MLP neurons of a small language model. Each row is named by its layer, matrix (down: output weights) and neuron, and shows model dimensions 506-633. Each number is 128 + 24 x the weight over its row's rms, rounded and kept within 0 to 255. Numbers have three digits each. A neuron's up and down rows have the sign that makes its largest values positive.
A block is one neuron, or neurons of one layer that tend to fire together. After each block is what it responds to, as a language model described it from the Wikipedia text at the highest values.

L5.down186:108154139096128102107151151091133130124100128118073145106100107114110117144121127089159122119117111145120174131106122140122167105156165108139130227119094104107080126159120091091131136161124136101144162153173084126131087135115134164167133156115096151205115142160117081154127098103080126134145127141104155149099130109052125101111156136150119125167105195102084106073122125114198117127127
L5.down319:113144086110097156106130142155157125105165141133099157139145157113151138135129152082120147180135134152140113141098134162136161075120142141111098146094148109142115164127071146126159115127111155115126108144152104176131132159113108101130073119103095114202108148134126092120123182078126097173137132142162099156133112146106155097165124127092116102103102118112136096099114133141123121155131
Description: Before a person's name. Tokens directly preceding a full personal name, such as table pipes, list dashes, colons, country codes, "faced", "by", "incumbent".

L3.down68:142137124134089108123118117124104170174147114125138117118133133108151103130136114163150094146123129132153114120170130106150155150132138083148106137150099087155130114088097122133131108127167093137135143096113160118128147130121138134134089097124165100086098116096134149114099126113098122091132134131102109122146134112054115098184110108159138121113137104091129149164076133123107106132136
L3.down88:124156152162097160123139127131124098085119115110141124094111132152114102126141141079145159158133157138116115132108150105120127122138124150147128123130102120128115149117102117133112096145169111137151124145097099131169109125136141143129109143164142098130142118117098118123148124147118128119133141130119120124076114136120144103142178143135136165129116112108128146074133112129159108130128
L3.down325:113155132110107108130115130097127138140135127136111114143129111127127104140179155094150114151108133142159096135134163108123092074166129153137119103103139114132172120168120140147120100102157151121084157125123159084127139118107169118181130141159145137135146152143159111134147126123076097190140104104177097093099129127159101156126140119129101137087118136169146107132136127157090117147128
L3.down500:124135112141137142106097133134117162127129101112121121122208151127131147108166138185095144106127159106126142106106141104108119164148118092085121130100152121161108115086158123100132158147137140114114115145134161152131115156136151144112109143161170120150127143139134137129134117182126136076104134107157100135124080130124123171111086101120086106127143072090091146067128080154168140160143
Description: Section and sentence boundaries. Closing == of wiki section headings such as Cast, See also and Honours, plus sentence-final periods and line breaks ending list items or table rows.

L4.down179:127141128061138089128115191136124159105094105123099136152110113140145224112121114142088132080125129121126134082135136142102106149127131138153121146115139110132109125138124145129135126149116135175078123123095163108125154075102098129107140136132119107132101075156069107111174145086121124145166109164136123131114129162130093143119147155123134149142167116142107081164151156139082151119163
L4.down327:139132084116076111116139081124135097154124120141167129114119165136119142127144163127101099091156151120159131129126172174080104121154126114157100111146118109119148141155139094137089096129135089148080138087095136142141140091102119212095118125137110119116116132128147114167117135082166107169081133159126090129105121124140131137148140188130136092126141137133137120136113129103123131120129
L4.down341:129096152129164148089098142121074106142132110131113133130150111071140132083154115143129143164140133144125073133137155117123113146153126105130106157119152165133116100173113157149168131107091130110134107122107150149129140107157166120163122149125138139151134088113121125123108129126113156086148095162103147142111092165116157131140173111175139127121146127119150159104143119128110118135105
L4.down344:135146139146115157146149137130140148105129102122129098142146092128133124149153147150135119154109114123177083139117105128155145139121139105111175135120140160147113118118108097117114159126124095126143072147157090116109116154151126081150132111092099119224130131101164143124140148160121121039110153093159134143136125105100136121145131141144125104140120148081144133132117127109100119131093
L4.down381:139122088119125105160110127127126137139076115156166126161114130116131161107161153133124081119126139131101150169121122082113144101125129146114112141140124131086132138114148130150143151144137162148152150124133131108163136101113143165121156135166140136217119146122130102131124126132118129150146135144119146183113118118123083172179144143111136143157129115159113142106129118168149138182123
L4.down397:157153142108155133129133135123119153123134126147164130109149130082123118136112123121136151149118089153126144125149123132141144150109138120143194132143133150153126122128116138123131147142118127130124123113139128121105107152156120135116136080131120132175127121096125181121110120145122131111155121124141135118135111087080103115094104153109134080112136135118135118128133107131121109146108
L4.down433:127088131093119108146115120178157110151158125131131135099095136135088166125137099162092190145088132094138165110173134130166128110136178148174146121112094153135182108113170113084120127136133146142139190120140134093142130127143119149128158125145158131069121129127148131137121076149136165146135150153099137142126146147115141109150135124180103130172124085148119125151136163109131084116116
L4.down611:132121139153119147127135181109103126103141149119121098119122076135133132111095105154161118127129112084124146116126153171142119186105141107121139112183167084084118085086108156143112122145147133135123130124140147117129151106116137146134118156109139139158100125146126091166154127163129126174124086096116106108150138135120131136129111150125117131101157115133108121119138142093128107111141
Description: Structural boundary tokens. Tokens that close a unit of Wikipedia text: closing == of section headings, sentence-final period-space, and line breaks ending list items or table rows.

L4.down82:179137155084100114098142118127095142145120125126124116127121127151114120115183150132099130090138139111113132118144181079107144119127141149139144126098149125131120146143108150115146135130126132107106098142143123090187145093146117115146130135121145146187090138130157136116142130172120161134142097178129108126114141103100131152090157168173109170104149080141101114120061132106135097170103
L4.down163:135155094127111127135132161100125097083124145132139143144121170131136113119137101154147134135132158115098187103135156201123132151124168076158119129151132101144145124126138110072104112081146098081115129155142165135149094113149169131134150097125136153130106119110163123111148121102134094145085104144127152110109108116088112127186123115115097143113092135114129101164161166204112122135093
L4.down188:103119107133125078103118117144135138149122150142139111163109129120050116090078155100171147087139157110148167143146114163149139147093080155122135104055142131110116162171153122078130161151115140136124131162135131124121115128104134125101123109189173113149129131118160124120101135127116171133136173119124147117126142116125112107154148099127130135136153109124171132109120137139099099121107
L4.down227:122133108127106133115125121162148139122146126136159104084182110131098146097113121123108112123169141125103160121132152166133153108138150157069128086130104078112129136062144145138123126098151125094149127156146117140139101116134112154127127140181139123139123134161139122127106116131137145125119157101129143117147141103129097097138077097107160143111121101155134104118130160177144169137117
L4.down240:121118139143147154147163165146138108093146142132151171122133158182155114186126129149136148139151139165171177174110061090135170160102119102130126126085085102128127129100143119142115140139156112130130141126121142107131118081108136148105155095179152128186122093126115127160156088162074137125090125124125155140155133110122077133131170130123115138174113115088117163155134131153104109108137
L4.down277:126117109097146139153101141131108135145123105139139150148146131126186129068080122165090115116148147074138117164151161129118145136083119094135111108090139128146143122153133114140145136119105103131125138108114137111140118141065094170140144115141115126168076149141155163117119126188142171137180126169119135155113135150131132138145166105110155147141120132162155132128123154164129095146151
L4.down608:077117139105145139117109123109128123186134160145134155093123156118120140146154081149139131102128123136141173141141086112142159135135138114133111106119124144101144165119090114189114105093099128089108166081128094141136112091114108107121164075106140087130114135119127120132135108139160164113130144141097115103113137095094089120115145108146145161140121104112135153146110113154117144096144
L4.down609:116140135153080113119114147118146125139111138153149129140126137110161102136147087140133151148100124156135113124163139142133131107139114100129133156100113096122133154062098169096110138129165118150110110115113108099068145156078116160106146127136122146131113114091103149130141143166097213114128149090117135171143104131124070133160125115089113133131169148170129091117150121107163140119124
Description: Subtitle colons and degree "in". Connectors leading into a named continuation: colons before a work's subtitle (Pirates of the Caribbean: …), "in" after degree names (Master of Arts in), "on" after lecture; weaker on verbs taking objects.

L3.down34:146096107188181131118144133134108111138141117100123129130156138139149099125106099125122096150133145108126116098154108135130129135145084132131096156152122173177112152068083156156145151113127149138158120144143112139127135127151101123132115137151100150119108130041110114133114157140135122123118117176115143074096121158178142165107138109114151146122106093157117144086135132144141138119125
L3.down81:108162100133158119085091112185145087116173137128127092116163113124128124099110157145167089117133133135170162114103089126090158113118141096132157123089142142129128135143151108141136130135136141185120134176139133103139160059093088122122145092151135132143105101171163136142101127122082127118177146146074119174140146145094107116145151146129112142130120139099141152160127107099082123114099
L3.down403:128110108105094153112128093146120114151145132125140151139117139097143147146126117172156113091103122151105155140172111127159127157110189150135143093155131149132086105112103122126117081140147115142153081101140182171112140165141163112119118131132173102107143128107107182131138102141149115137124113149108087111160119119163099138102134172138151122146131123124128202111122130097123132100127
L3.down627:136129146139157113134134098100134119123091134120123125129139118146145110150158127147126157171115170112105113144116126128143135176119153132125142092126094087109149154135112123138121144155126093134149122135161135146181107122113141142102122111145120095176156160153112085128153103141112127129111111105121137118158138113112141125130110131122124071119128107098189132098094099144078137148133
Description: Parenthesis after names. Opening parenthesis right after a full name or proper noun, introducing birth dates, acronyms, translations or glosses, e.g. Pablo Durán Fernández (born…, University (CUST), House (now….

L5.down206:160128098157133145145094138127162167121132131163110126178145128109094099132111156123135146197128131097164128120124138160154155148108129120179124171130104130097154148149104121130135080100145133120140114104108130120147144151110134126120132119114144106148094076114134157120125124122081158144161145156106142162134131108117115133103143129089155112130114102139139121138122143157109128146128
L5.down404:146137101112149139181145129128147091112145166146132150108165143106131145113117148139150176113113102166117134184144118164161117140129129154142110115146102144098154116088155118120145101117135124119129162176131119107141120124094113157091136107138148123139120137115169107101142123125136104134170082119145177156069152109146106143098134104075127115128082129125114094138129106162131104100139
Description: Before field or profession. Words just before a named field of study, profession or category, mostly in biographies: studied, degree in, professor of, British-American before actress.

L5.down52:195137145067085116136119127103096093087161137140124158114129126121115153130144143133160130102099169117119081104108111099137099138156187106116158162140118148098108139113127123105092119135170138126129163142125130078105091114096132143147152175134095125177099129126101115165132149148100139146110102138135130135135118131201150168198107117137107098089094145158135154113133096145128111129113
L5.down139:149117115131103138133125158137122119133141111134121094167105149139126100118113143123128135131128121093094133163155151155092135106116123137105103178115106135156122144140099095144121134099123132111156113143121104120128147109086140134087111176104101104162127148105182133181087145138068178087146119093142135106131102134136118077134174179095129110146142112136136159098129130141146109111142
Description: Text segment boundaries. Tokens that close a unit before new content: closing == of Wikipedia section headings (Honours, Early life), line breaks before list items or table rows, and sentence-final periods.